Weights of a small transformer language model: a variant of Muon for these matrices.
MLP neurons of a small language model. Each row is named by its layer, matrix (down: output weights) and neuron, and shows model dimensions 320-383. Each number is 128 + 32 x the weight over its row's rms, rounded and kept within 0 to 255.
A block is one neuron, or neurons of one layer that tend to fire together. Before each block is what it responds to, as a language model described it from the Wikipedia text at the highest values.

Verb stems after auxiliaries. First word pieces or stems of verbs in verb position, mostly after to, would, may, not or a subject, e.g. contin(ue), cho(ose), cre(ate).
L3.down316 [164 105 118 126 150 157 102 155  96 112  99 114 173 122 152 149 118  69 113 167 178 139 126 135 135 155 180 116 118 126 108 101 110 107  96  95 118 124 140  63 153 106  58 147 114 110 162 146 127 133  97 154 163 135 150 117 108 102  85 187 115 160 141 107]
L3.down1314 [151 108 139 145 145  83 142  84 123  72  93 188 195 119 134 133 142 134  89 108 135 133 137 140 170 157 138 129 112 107  74 135 106 181 156  94 173 168 112 111  59 125 149  54 103 120 107 145 138 122 113 107 124 116 121  95 153 157  95  61 102 151 143 140]
L3.down1335 [185 112 137  62 153 136 106 103  21  75 150 147 161 106 117 182 127 152 101 145 166 123 171  96 117 168 151  70 130 114  89 122 103 135 127 101 140 147  85  94 146 122  76 103 180 127  99 187 110 110  65  92 215  98 123  86 104 167 104  86 124 122 169 159]
L3.down1397 [139 151 187  42 138 126 122 149 126 119 113 158 169  94 128 130 112 174 113 156  90 129 162 116 146  54 173  92 122 120  85  82 123 166 129 119  99 177 163  53 128 107  67 127 125 113 125 115 156 118 125  86 137 116 112 119 122 104 107  71  92 124  91 185]

Paragraph-break blank line. The second newline of a blank line after a paragraph's final sentence in Wikipedia articles, before a new paragraph or a heading like ==Career== or ===Box Office===.
L3.down230 [101  78 123  61 129 149 134 122 108 129 160 141 134  99 130 125 169  92  63 118 143 115  96 159 141 112  87 177 102 119 146 107 133 184 110 119 154 121 131 156 104  73 194  89 103 140 170 125 159 168 139 136 110 123 134 107 147 101  96 139 116  99 160 164]
L3.down372 [181 103 144 136  96  95 116 123 117 207 113  98  97 118 161  96 100 162  88 113 113  84 118  91 110 151 133 166 150 111 101  82  27 175 148 113 132 136 151 135 164 121 172 108 183 139 122 136 115 134 129 169 100 125 174 127 131 177  98  95 168 163 109 104]
L3.down625 [142  91 128 163 142  72 102 104  73 171 118  85 167 143 115 137 118 136 126 120 176 177 113 108 148  86 134 178 168 170 183 215 131 146 107 144 103 164 178 134 255  86 130  78  90 151 154 115  75 108 123 110  96 130 178  97 106 106 141  62 125 119 153  90]
L3.down812 [157 125 124 151 141  72 156 137  97 132  90 124 115 156 144  98 127 137 119  81 145  72 204 117 117 157 115 143 122  94 132 156 135  89 158 109 118 178 141 171 148 120 116 181 113 134 121  98  77  64 146 150 135  93 151 145 115  64 118  93 128 137 110 115]

Indefinite article "a". The word a (rarely A) mid-sentence after a verb or preposition, as in "with a pair", "were among a group", "caused a fire"; also a as a word's first piece, like a-udience or A-chimota.
L5.down246 [157 113 156 153 205  96 124  98 145  75 143 176  47 139  88  76 161 128 135 154 142  92 158 126 103 110 105  63 130 122 143 157  79 137 132  99 152 138 113 161 152  74 233 110  47 124 122 152 184 131 168 142 108 145 158 102 118 147 126 129 156 113  90 101]
L5.down1238 [135 123 164 137 141 141 140 132  70  96 116 109 122 161 168 109 147 100 133  95 167 125 101 131 140 128 132 129 122 134 193 110 120 147 154 140  93 175 110  92  82  88 117 130  56 131 126 111 163  87 139 150 116 171 189 105 121 145 130 112 131 110  97 108]

Paragraph-break second newline. The second line break of a blank line between paragraphs or sections in Wikipedia articles, e.g. after a sentence ending "in 2013." and before "==Playing career==", or right after a heading such as "==Career==".
L4.down309 [111 105 130 130 112 110 157 119 139 179 150 135 181 146 156 102 120 135 115  65 121 162 134 131  86 151  70 101 150 157 107 170 230 173 151 108 115  98 124 172 159  78 158 109 101  96 114 124 100 136 158 157 165 119 155  50  55 169 161 163 119 131 113 125]
L4.down921 [119  62 127 118 108 115 151 132 103 125 113  98 176 132 180 125 121 116 151 165 166 153 143 117 124  61  86 140 120 138 187 125 151 115 145 112 174  92 121 158 202 149 131 129 117 164 114 109  93 146  97 183 112  76 195  73 170  65 124 138 100 146 113  80]
L4.down966 [167 106 129 181 107 100  82 135 110 115  86 157 145 130 121 130 134  74 101 160 118  86 149  89 150 105  66 148 108 187 157 113 115  82 104 123 161 153 118  89  59  96 155 118  98 130 148 111 118  96 134 161 137 173 143 105  78 109  42 136  95 135 105  96]
L4.down1241 [125 147 120 142 132  61 112 110 133 115 133 105  94 137 133 141 112 111 127 135 100 134 126 101 106  70 104 110  94 180 159 139 110 150 117  61 138 109 145 142 109 122 179 129 162 116 137 136 132  78 137 138 106 112  69  61 134 127 136 105 125 125 138 119]
L4.down1348 [129 130 103 127 104 105 141 136 114  90 118 111 152 121 145  98 168  99  76 108 117 204 175 137 127 141 143  93  96 158 117 121 146 139 103 183 146 103 131 101  83 109 116 176 184 127 101  84 123 133 127 117 122 159  83 104 162  87 153 104  93 119  83 199]
L4.down1383 [140 145 111 125 134  48 168  97 101 167 111 122  96 129 165  94 100 144 138  92 126 119 139 113 115 110  58 171 196 170 141  93 123 129 129 155  88 138 166 144  91 170 129 135 124  76 148 159  91  95  81 105 161 142  51 114 103  95 134  82  87 125 132 122]
L4.down1417 [162 132 108 168 136 133 158 144 124 186 142  90 152 170  90 103 139 150  84  87 103 156 129 107 149  92 173 169 150 100 137 123 154 191 116 138 126 157 188 172 255 120 141 152  74 100 176  87 127 126 141 120 191 175 135 125 108 132  87  97 112  94 137  74]
L4.down1427 [141 101 117  91 133 115 100  83 159 227  74 147 112 162 145 125 128 111 166 180 190 176 137 102  92 144 136 137 224 157 190 158 128 103 161 131  99 135 176 174 255 121 119 110 114 127 137 111 108 174 166 133 133 110 145 129  86 125 166 129 100 108 105 119]

Mid-word verb pieces. Word pieces inside verbs split into several tokens, mostly after "to", "not" or "would", such as celeb-r-ate, contin-ue, pacif-y; also "and" in section headings like "Background and release".
L4.down177 [177 124  97 104 120 166 146 140  99 100  84 127 144 185 173 163 123 123 148 150 218 161 140  76 143 108 165 145 168 109  91 136 160 179  94  85 106 165 128  62 180  63 170 163 111  97 131 175 125 152 173  90 165 182 148  68 136 117 123 112 152  91 160  93]
L4.down295 [144 176 165 125 113 158 127 106  80 111 115 116 111 160 101 139 124 127 164 102 150 112 174 102  97 132 121 190 144 104 121 144 100 115  91  68   4 103 100  57 106 135 118 142 139 101 107 166 158 135 137 149 141 130  80 128  97 135  91 129 146 104 178 108]
L4.down385 [159  96 232 139  98 166 165  98 146 178 117  86 168 164 170 109 119  86 149 167  36 133  50 152 159  64 109 206  65 124 158 131 142 121 121 180  70 152 159 124 109 189  86 143  77  88 134 115 170 143 118 112 163 148 119  85 174 124 115  81 147 132 106 113]
L4.down497 [ 93 113 147 112  85  92 126  91 146 144 147 121 106 135 115  85 124  95 171 127  87  60 100 165  91 128  89 137 106 122 133 100 121  85 129 158  70 100 136 143  34 118 209 105  84 137  72 113 166 125 129 108  88 176 145 117 156 132 148 159 154 136  93  98]
L4.down610 [158 171 128 123 184 193  99  95 114 124 116 150 124 138 146 132 147 170 113 173 134 165 154  99 154 158 146 168 129  95  58 108  99 118 127 166 138 146  58  61  91 107  94 171 118 110  87 171 131 146 118 108  98 157 169  98 193 150 115 114 125 141 121 162]
L4.down793 [117 103  90 137 120 150 147 110  96 120 174  62 116 148 125 161 140  81 111 161 132  89  91 167 154 152 148 156 129 149 129 125 146  81 171 146 160  75 123 129 179 157 155 123 110 156 106 161 124 114 103 121  88  98 133 138 142 170 107 131 160  98  68 143]
L4.down1085 [156 115 144  98 172 145  80 137 167 109  84 130 138 111 167 169 125 135  79 102 121 160 205  93 150  95 122  79 126 157  99 113  89 131 128 103 119 166 156  82 246 121 128 100 157 110 115 174 118  95 116 111 190 135 120 130  72 121 134 109 134 162 140 153]
L4.down1297 [142 161 129  85 146  92  73 122 114 155 131 121 182 165 172 129 137 110 151 133 138 109  96 118 133  44 207  89  97 150 132  57  91 112 146 146 171 162 117 119 205 100 117 124 178 136 173 127  98 165 122 127 157 118  86 137 139 169  87 127 118 114 139 136]

Clause-continuing commas. Commas, often fused to a word's last letters, that end a complete clause before more is added, e.g. "yellow, but", "battle, most", "sunny, with".
L5.down598 [162 135  98 161  83 172 111 124 166 169  94 120 173 130 177 170 143 154 169  88 101  82 104 167 135 151  49  20 135 152 153 103 118 105 199  94 120  82 125 176  34 113 134 129 134 158 173 115 112 148 167 118 143 145 113  99 133 168  85 155 144 133 181  73]
L5.down818 [175  81 100 147  93 156 103 135 111 151  31 162  85 123 127 197 115 142 121 122 161 128  79 177 115  78 135 122 111 143 110 125 119 139 156 130 136 132 131  79 139 101 116 103  67 113 107 167 121 113 119 144 144 165 119 148 124 149 116 130 134 148  79  97]

Table row-final pipes. Pipe separators in Wikipedia markdown tables, especially the closing pipe of a row after the last cell, e.g. "Total |", "Results |", "26 |"; rarely list-line breaks.
L4.down137 [130 124 106 126  81 124 126 162  84 132 115 109 106  86 112 152 127  79  52 117 191  80 110  94 139 112 108  83  88  98 142 109 115 131 124  95  27 137 189 168 105 136 157 126 126 136 194 153 107 122  95 126 151 189 149 109 107 157 172 180 123  86 116 103]
L4.down146 [136 140 159 138 161  72 118 132 146  80 125  95  93 126  97 143 165  97 101 131 109 101 155 128 126  79  91 101  68 140 142 152  94  80 112 154 102 164  91 142 113 123 201 158 135 123 131 109 136 126 109 116 132 142 141 167 110 125 113  74 157 148 195 169]
L4.down489 [146 132 121  66 111 134 139 122  87  68 130  78 125  98 174 140 115 122 111  84 114  97 120 118  85  79  77 155 140 111 137 118 166 100  82  69 123 142 159 131 109 144  81 117 134 145 137 163 106 161 150 134 156 161 161 108 117 146 151 138 137 122 108 134]
L4.down683 [167  94 102  81  92 134 117  94 183 148 182 127  95 101  22 107 134 122  95 101 142 104 148  85 161 148 123  80  77 115 166 173 126 133 141  81 132 118 142 134 119 124 121 135  90 156 146 129 104 104 164 134  71  87  69  90 169 155 110 102 138  90 112 117]
L4.down689 [115 140 105 143 103 158 141 127  95 146 127  21 148 144  88 145 195 101  48 111 170 101 178 105 155 116 148  80 145 178 145 199 147 194 156 186 202  80 136  87 108 116 155 111 178 131 101 127 171  90 143 133 155 144 116 134 139 133 132  94 140 164 149 135]
L4.down842 [137 177 114  92 194 115  94 128 138  21 184 118 139 131  46 125 106  64 132 125 140  96  93 129 101 135  73  76 120 151 111  64 107 202 129 166 118 106 141  68 108  81  77 136 124  91 146 174 100 127 120 130  87 117 107 128 139  84 119  89 143 104 136 100]
L4.down1132 [174  90 139  97  89  80 141 123 133  81 144 163 149 155 147 100 105 143  42 158 183 139 138 162 127 129  60  65  50 146 117  68 119 118 148 173 118 164  96 175 137  72 151  96 114 113 144 147 179 164 148 165 145 141 114  83 120  91 150 163  98 162 107  94]
L4.down1406 [132 130 114 101 172  89 112 109 128 105 132 162 132 141  61 145 175  65 106  81 140  55 151 135 135  33 111 140  86 180 106 195  76 161 105 105 137 159 140 167 112 117 133 138 140 160 107 126  84 121 148 158 124 123 151 109  80 150 138 108  66 125 146 146]

Clause-break commas in prose. Commas, often fused with a word's last piece (Swed-en, Cliftonvil-le, year-s), ending a clause or name before and, which, where, who.
L4.down563 [132 119 146 123 169  94 129 173 176  89 124 146 113 120 123 103 178 176 170 116 102 140  77  69 114  97 132 153 135  97 151 124 134  85 118 146 155  90  70  94  95 141 123 138  94  83 146 157 177 114 148 105  98 100 159  97 160 148 112  80 132 121 166 101]
L4.down726 [187 104 141 146 103 120 117 134 150 154 122 147 130 169 147 116 106 165 137  94  87 124 108 154 109 139 119 133 136 100  94 167 126 125  95  70 128 155  81 130  62 161 116 102 162 135 139 154 123  97 151 138 104 121 106 114 132 111  90 104 124 123 188 120]
L4.down818 [139  89 161 164 105 148 103 125  89 123 165  81 131 130 160 150 111 104 115 119 125 111 147 133 111 140  53 141 137 118 120 140  97 171  75  95  79 139 140  88 135 130 157 109 112 104 120  73 118 122  91  23 139 162 131 189 140 134 173  83  99 106 137 102]
L4.down934 [102 139  75 148 151 129 165 117 142 186  88 102 178 174 192 122  77 163 152  69 144 167 120 121 119 147 156 121 127 158 113 135 102 108 151 125 124  98 153 121 109 118 125 135  93 130 109 148 113  76 116 111 108 180  96  85 156 139  96 121 142 179 136 170]
L4.down953 [162 175  67 110 126 167 116 103 172 155 108 122 126 173  71 130  73 147 121  78 110 120 134 114 104 101 102  88 140 111 155  93 127 158 109 147 114 122 108 157  69  95 117 116 113 127 135 127  77 138  46 155  91 186 165 130 146 182 115 114 125 174 112 105]
L4.down1151 [134 150 170  82 154 100 140 137 121  81 158 149 142 174 158 100 100 113 168 131 176 124 139  80 107 124  28  66 160  70 166  78 159 138  86  78 104 123 102 152 111 131  84 127 146 189  41 143 125 120 164 144  91 119 116 156 159 137 113 152 109 128 130  75]
L4.down1235 [ 88 149 150  92  82 131 161 143  71 120 142  77 126 155  64 120 140 149 122 142 164  71 119 166 125  70  52 138 152 128  70 124 126 115 134 131 151 120 123 130   0 115  91 146  73  84 142 133 125 160 142 183 109 175 120 130 147 116 118  80  97 144  70 116]
L4.down1282 [107  92 109 165 121  86 103  70 148 111 113  61 137 129  70 111 146 130 121 136 115  73 149 136 178  92 151  79 108 113 108  97 166  27 104 142 173 164 139 120 175  98  91 163 106  78 131 130 126 100  77 156  70 126 164 125  92 137 116 106 152 131 122 166]

Numeric stats table cells. Pipe or semicolon separators and digit pieces deep inside rows of sports statistics tables (1 |, 4;, 9 in 94), plus occasional mid-word fragments (Duch-y, S-aig-on).
L3.down389 [141 140 122 143 129 128 117 116 124  76 138 162  78 137 107 125 163 120 112 157 159  97 184 125 143 107 121  75 134 134  93 157 149  98  48 134 132 139  86 105  55 196  62 161 148 203 173 110 151 159 146 156  61  97  63 144 133  98 128  99 139 141 152 130]
L3.down545 [159 151 161 107 126 181  34 170 135 103 107 153 153 147  90 125 139 119 114 106 123 112  82 111 151  98 132 107  85 160 129 175 139 121 138 118 135 151 133 183 105 181 111  78 159 174 114 171 161 104 206 188 103  99 123 150 127 110 122 101 150 172 140  95]
L3.down601 [143 170 132 161 155 118 139 116 138  76 103 147 124 125  56 136 172  81 141 113 180 149 143 139  82 105 111 152 133 156 103 172 147 157 130 181 144 104 168 124 101 143 153 165 112 113 161 157 189  60 100 151 108 137 132  54 144 129 165 127 136 140 150 153]
L3.down953 [117 186 167 133 165 151  94 188 159 175 123 138 131  81  29 153 123  90 167 109 163 121 164  79 153 127 120 170 109  88 108 110 147  41 177 131 162  71 158 110 100 126 130 114  99 129  96  72  81  83 152  84 104 114 155  89 113 129 102 103  96  51 158 107]

Markup line endings. Closing tokens at the end of wiki markup lines: trailing = signs after headings (==Legacy==), final pipes in table rows and separators (|---|).
L5.down1137 [ 98 118 133 134 130 149 163  98 122  80 134 116 135 106 105 135 157 139 162 117 140 151 151 118 151  98  74 117 142 144 111 190 161 100 125 127 124 135 111 148   0 122 150 113 131 137 149 153 143 134 119 137 124 149 136 146  55 116 116 134 107  92 123 153]
L5.down1174 [ 96 135 137 114 143 115 175  46  85 186 166 103 168 143 192 148 128 115 174  90 109 161 125 126 137 164 142 129  78 163 115 172  97 137  80 159 126  77 129 106 115 169 153 118 177 122 101 117  98 129 117 123 117 158 162  94 103  69 140 157 138 143 142  81]

Education history phrasing. Words in biographical education passages that lead into the school or degree named next, such as completed his, studied at, Bachelor of, degree from.
L5.down135 [160 101  99 167 114  92 106 153 112 160  68 181  81  70  93 134  79 122 123 169 101 179 152 105 104  99 139  95 104 105 153 148 121 121 156  75  76 143  96  93 145 122 167 129 119 153 116  80  63 138 100 143 144 103 164 106 106 141  85 220 129 162 119 139]
L5.down755 [ 90 120 150 135 139 125 107 171 168 143 137 129 102  80 119 126 168 136 131  68  96 130 118 156  86  73 157 142  89  70 176 183 163 120 146  53 174 104 110  86 149 148 144 156 101 117 125 107 116 126 171 160 162  81  98 121 117 137 128  89 159 104  89  97]

Institution name anticipation. Prepositions and word endings right before a school or venue name, mostly in biographies: studied at, graduated from, attending, Alma mater:.
L4.down216 [140 129  97 133 108  70 109 140  50  98 106  88 124 102  66  79 149 139 140  82  99 187  72 128  81  89  75 135 114 137 155 117 123  97 147 134 123 136  96 115 101  42  72 131 168  78 148 129 120 158  99 108  77 172 107  91 139 128  50 124 115 116 140 127]
L4.down353 [130 128 167 125 133  96 120  82 151  97  99 100  90 103 131  63 134  96  95 154 218 158 152  53 100 139 132 142 106 102 163 155 156 127  58 149 223  99 165 104 145 108 113 120  84 142 196 129 150 184 124  91 121  44  89 160 137 158 201 112 146 102 178 105]
L4.down410 [133 156 101 145 174 140 136 129 105 148 146 174 124 144 130 147 141 149 127 166 136 199 149 136 124 152 102 121 142  92 119 177 101 174 148  83 119  95 146  81  91 103 122 130  98 208  90  79 111 111 139 106 106 110 118 129  80 153 132 175 125 129 212 175]
L4.down697 [ 74 102 181 104 147 127 133  93  96  72 108 158 172 133 126 105 186 120 102 132 151  94  70 128 137  72  93 122  96 100 156 140 106 147 169  79 118 183 102  88  82 133  66  95 111 149 129 104 107 194 100 116  80  57 149 113  87 115 146  80 107 137  93  78]
L4.down727 [201 116 180 110  89 146 108  95  80 140 107 163  92 120  77 149 132 116 166 174 134 153  84 175 143 146 178 140 138 106 123 123 138 119 158 156 135 151 137 126 108 124 119  87 172  96  94 100 100 147 168  77 194  63 147 103 167 123 131 149 117 106 128 136]
L4.down740 [ 87  75 131 106 101 130 128 134 132  98 132 133 104  88 132 104 139 172 138 136 134 148 100 134 160 134 150 182 182  94 132 170 120 138 135 146 192  64 112 140 188  67  84 106 166 146  92 121 160 125 220  54 118 129 125 139 127 145 137  77  94  96  94 109]
L4.down1313 [138 138 122  92 152 117  91 147  75 136 137  80 180  83  59  70 116 100  74 170 147  59 130 116 139  83 174 157 127  98 130 155 116  97 115 113  83 131 153 182 123 134 136 126 150 227 181 172 169 133  46 162 127 144 154 159 114 163 130 122 151 107 159  87]
L4.down1366 [150 115 118  65 148 148 137  83 127  59  98 135  60 167  93 134  27 206 142 156  47 110 122 113  97 159 103 163 135 131  88 164 131 127 173 107  99 132 165  93 150 151  84 212  75 136 126 125 143 166 117  96  90 133  98 222  96 176 179  80 158 163 104 151]

Paragraph-ending boundaries. Fires on the line break or final period closing a paragraph in Wikipedia prose, e.g. after "Scottish League Cup." or "Nebraska.", right before a new paragraph or heading.
L5.down793 [107  99 132  93  96 108 166  72 142 130 143 147 124 141  97 167 155 144 117 124 137 117 191 140 152  93 105 146 163 115  93 115  84 119 138  71 159 128 132 107 180 167 140 145 111 135  73 105  84 127 101 174  75 118 188 125 130  71 145 187  48 146  95 104]
L5.down847 [101 115 195 190  97  93 115 110 134  80 140 117 176 109  80  88 115 137 125 144  97  97 125 124 156 130 126  97 102 116 145 142 160 150 133  95 178 147 117 122 133 177 157 101 159 130 173 122 118  98 139 196 117 107 134  84  79 107 154 154 152 116 101 124]

Second part of compounds. Word-piece tokens that begin the second element of a compound word or hyphenated term, such as Path-f-inder, space-c-raft, Soft-w-are, south-w-estern, back-st-retch.
L3.down416 [140 119 108 185 185 130 112 145 169 125 147 104 147 133  97 132 109 107 152  93 132 137 101 109 129 184 145 153 155 145 123 121  90  89  94 126 171  87 186 103 118 134 108 104 112  81  68 102 174  99 114 134 134  94  99 146 119 124 152 111 129 183 168 115]
L3.down973 [124 135  86 130 130 127 140 174 123 154 129 143 136 120  98 140 125 140 228 142 164 152 140 125 117 161  85 124 155 165  94 115 184 118 112 100  85 127 156  86  67 125 112 132 192 114  74 150  91 101 104 125 169  79 127 220 160  83 109 113 127  80 157 124]
L3.down1207 [140 149 122  82 117 161 103 105 116 174 189 168 169 140 104 198  74  86 127 148 133 126 151  91 105 113 127 164 108  65 124 185 146  97 125 138  95 113 115  78 116 105 145 116 165 141 185 170 127 130 181 119 141 114 124  85 154 153 152 109 109 139 129  97]
L3.down1365 [185  77  89 123 114 191 135 139 130 135 150 127 144 107  62 116 117 108 164 112 204 163 114  85 136 150 158 112  63 143 123  92  86 152 103 120 159 116 161 152  64 120 112 122 125 103 179  80 163 134 129 129 198 164 160  57 120 142  86 134  78 128 195 102]

Article "a" and word-piece starts. Fires mostly on the article "a" after prepositions or verbs (after a search, on a rampage, led to a), and on short pieces starting a compound's second part (road-bed, crowd-funding, Stock-holm).
L4.down701 [ 93 143 107 132 144 112 107 122 112  61 127 107 127 125 171  84 118 154 133 174 115 120  87 135 109 135  34 126 133 113 114 135  71  97 118 176 140 135  87 165  53 113 115 148  37  86 126 166 119 123 102 175  51 158 135 148 131 155 192 107 138  60 143  76]
L4.down770 [121 153 117 156 105 142  81 121  91  99 103 180 116 129 166 144 158 118 126 144 156  99 123  91 125  95 148 107  80 128 131 144 111 161 141 165 164  56  94 174 114 190 155 150 126 184 127  86 123  83  98 135 132 224  81 113 159 116 139  86 106 104  91 119]
L4.down1026 [154 161 148 189 114 101 109  68 128  96 115 169 126 134 138  78 112 108  64  86 129 128 119 121 170 151 116 123 162 112 121  57 165 179 125  91  91 186 190 160 100  89 135 130 128 189 130 102 185 134 148 146 146 192 159  96 103 102 149 147 140 103 122 157]
L4.down1041 [159 140  81  98 142  94 117 121  58 163 141 139 167 139 141 103 103 125  71 115 140 154 181 137 120 156 181 118 104 122 141 167 151 178 102 150 121  94 121 138  87 145 106 179 165  85  65 111 171 112 122 151 130 165 109 114  84 203  81 174 128 155 105 125]
L4.down1173 [185 141 151  97 128 137 131 137 119 153 123  83 171  97 114  98 103 134 168  98 121 146 120  93 146 105  76 151  71 118 137 211 137 121 144 185 125  82 117 113  88 158  98  76 153 117 100 122 220 112 127 103 117 113 132 123 140 119 122 139 158 149 101 141]
L4.down1412 [148 147  88  96 197 141 112 161 151  96  79 131 127 122 114 125 152 122  77  91 149 104 139 154  94 173  65 124 100 161 129 121 146 117  70 165 157 102 141 101  83 165 133 160 163  95  96 135 151 156  95 125 163 155 169 129 137  90 151  92 135 149 115 128]
L4.down1489 [145 136 146 140 151 133  92 134 122 126 126 168 115 142 126 128 126  70 153 133 113 133  74 160  77 160 109 133 186 126 171 154 106 115  85 127  95 131 137 150 136 123 123 124 133  92  94 178 115  91  89 105 118 158 155  56 140 119 147 121  96  96 157 104]
L4.down1527 [152 143 147  81 129  91 148 105  69 131  99 136  84 115 177 107 152 116 117  55 141 127  79 124 108  76 160 119 118 133 175 130 146 183 159 144 137 159  71 203 179 128  80 147 112  88 169 111 155 139 123  69 117 110  91  75 130 169 114 130 114  68 175 108]

Biographical predicate continuations. Function words and verbs that continue a biographical sentence about a person, strongest in education and degree phrases such as "Bachelor of", "degree in" and "admitted to", and often "He was" or "She was".
L3.down1046 [119 112 107 185  68 108 166  73 128 145 126 160 119 111  57 124  95 127 123 182 134 210  72 142  87 170 109  99 145 100  98 158 182 137 134 104 134 136 162  87  67 105 110 155  70 103 145  94 103 131 144  92 169  86 101 121 121 119 159 132 152 115 120 111]
L3.down1249 [120 135 155 106 107 127 124 144 114 154 142 157 137 148 101 116 133  99 143 104  42 158 186 119 127  88 122  69 116 124 162 105 139 142 141 144  63 141  98 119 122  93  84  81 111 157 159 115 144  94 124 120 126  86  70 127  76 148 109 182 134 229 106  78]
L3.down1353 [ 73 111  84 108 141 189 143 100 112 122 137 189  88 134 164 143 100 191 129 137 119 164  76 142 115 144  60 119 164 149 146 133 122 143 117  76  99 118 113 159  97 169 107 149 143  50 122 147  89 160  71 117 152 118  82 194 108 179  84 105 180 114 130 136]
L3.down1405 [140 130 167 134  54 126 129 157  89 170 140 166  79 143 150 109 107 141 112 144 109 158 126 199 116 107 101 118 133  85  81 131 130 133  78 136  58 147 132 147  58 109 104 172 141 133 149  99  82  85 153 117 111  99 124 158  65  85  86 175 116 170 148 109]

Token right after a number. Unit symbols, table pipes, brackets, and words like in or of that come directly after a numeral in stats, census, and tables, e.g. P/sqmi, km, 3,400 in.
L3.down73 [163 128 136 112 126 159  91 170  97 144  55  60 144 105 121 110 135  88  91  92 113  64 172 113 157  91 169 163 107 155 110 150 116 107  49 159 111 175 117 162  88 127 149 112  88 148 165  82 134 114 127 134 145 188 155 112  92 152 124 182 166 130 110  71]
L3.down113 [159 119 121  86 146 122  95 125 116  92 210 104 140 115 127 141 123  93 115  95 120 155 103 127 161 144 104  40 107 130 180 154 160 147 110 120  88 145  85 115  82 179 132 143 114 139 128 111 142 165 115 155  85 184 106 163 102  90 131 160 135  94 117  47]
L3.down185 [157 137  77 105 162 154 112 176 104 118  25 127 164 108 175 116 127 158 113 163 109  96 102 107 150 105  98 139 169 134 163 145 122  76 154 125 153 160 162  66  88 126  97 145  81 139 153 109 161 106 227 108 133 170 162 140 168  96  66 100 135 156 130 139]
L3.down254 [104 106 140  71 233 128 125 146 110  96 115 167 158 142 139  94 129 157 174  94 168 144 110  68 108 114 167 104  81 107 122 113 153  64 151 132 132 114 153 111 119  89 160 166 164  95 122  73 142  67  90 136 116 103 145 152  96  93 103 151 170 115  59  95]

Clause-boundary commas. Commas, often fused to a word ending, closing a clause or name before which, and, with; strongest after and, as in "and, by perseverance".
L3.down322 [116 108 100 120 162 115  88  99 130 123 177  78 135 127  99 108 113 151  97  87 156 161 184 166 153 119 162  78 113  86 111 117 131 121 120 158  85 100 150  95 125  91  94 105 123 164 166 136 142 114 134 136 162 143 151  98  52 112 121 106  89 180 179 152]
L3.down323 [119 135 148 194 117 105 104 112  99 183 133 114 178  95  92 121  92 152 139  72 108 154 184 109 107 148 109  91 185 148 136 144 142 161  75 103 126 118 149 123 229 114 140 128 145 104 117 178 141 109  68 115 187 188 145  66 122 139 163  65  86 113 147  68]
L3.down1359 [121 107 114  90 123 130  84 117 124 195 104 100 135 180 191 174 136  96 133 135 135 130 182 149 104 129  78 140 157  56  87 124 110 129 135 145 131 148  83 113  92 106 137 141 116 127  59 147 137 176 167 146 102 123 169  93  88 167 133 150 124  89  44 148]
L3.down1499 [152 127 144 116 101 165 140  81 147 138  91  87 103 156 103 117 105 119 197 129  81  96 172 159  92  92 135  82 124  92 100 150 158 111 136 121  91  65  83  84  69 167 149 111  62 110 159 150 116  96 104 150  91 129  88 110 144 139 109 128 143 225 127 114]

Transitive verb completion. Final piece of a transitive verb or verb-bound preposition, just before its object, e.g. distribut-ed, en-able, hon-our, communicate with.
L5.down28 [108 146 113 123 147  69  89 143 136  63 105 121 145  99  99 151  96 169 158 155 150 133 167 128 172 148 199 117 162 134 162 132 158 125 124 116  87  75 114 107 209 129 149  90 118  78 106 121 113 109  58 122 112 114 122 108  99 155 113  96  86 156 102  71]
L5.down1074 [140 101  81 103 117 157 113 135 106 143 121 118 113 172 146 101  63 114  75 175 175 150 158 116 156 117 149 100 170 130  85 108 120  80  88 130 138 143 125 109 176  86  87 168  87 120 188 149 152  72 158 111 195 131 153 166 112 150  99 118  99  99 149 129]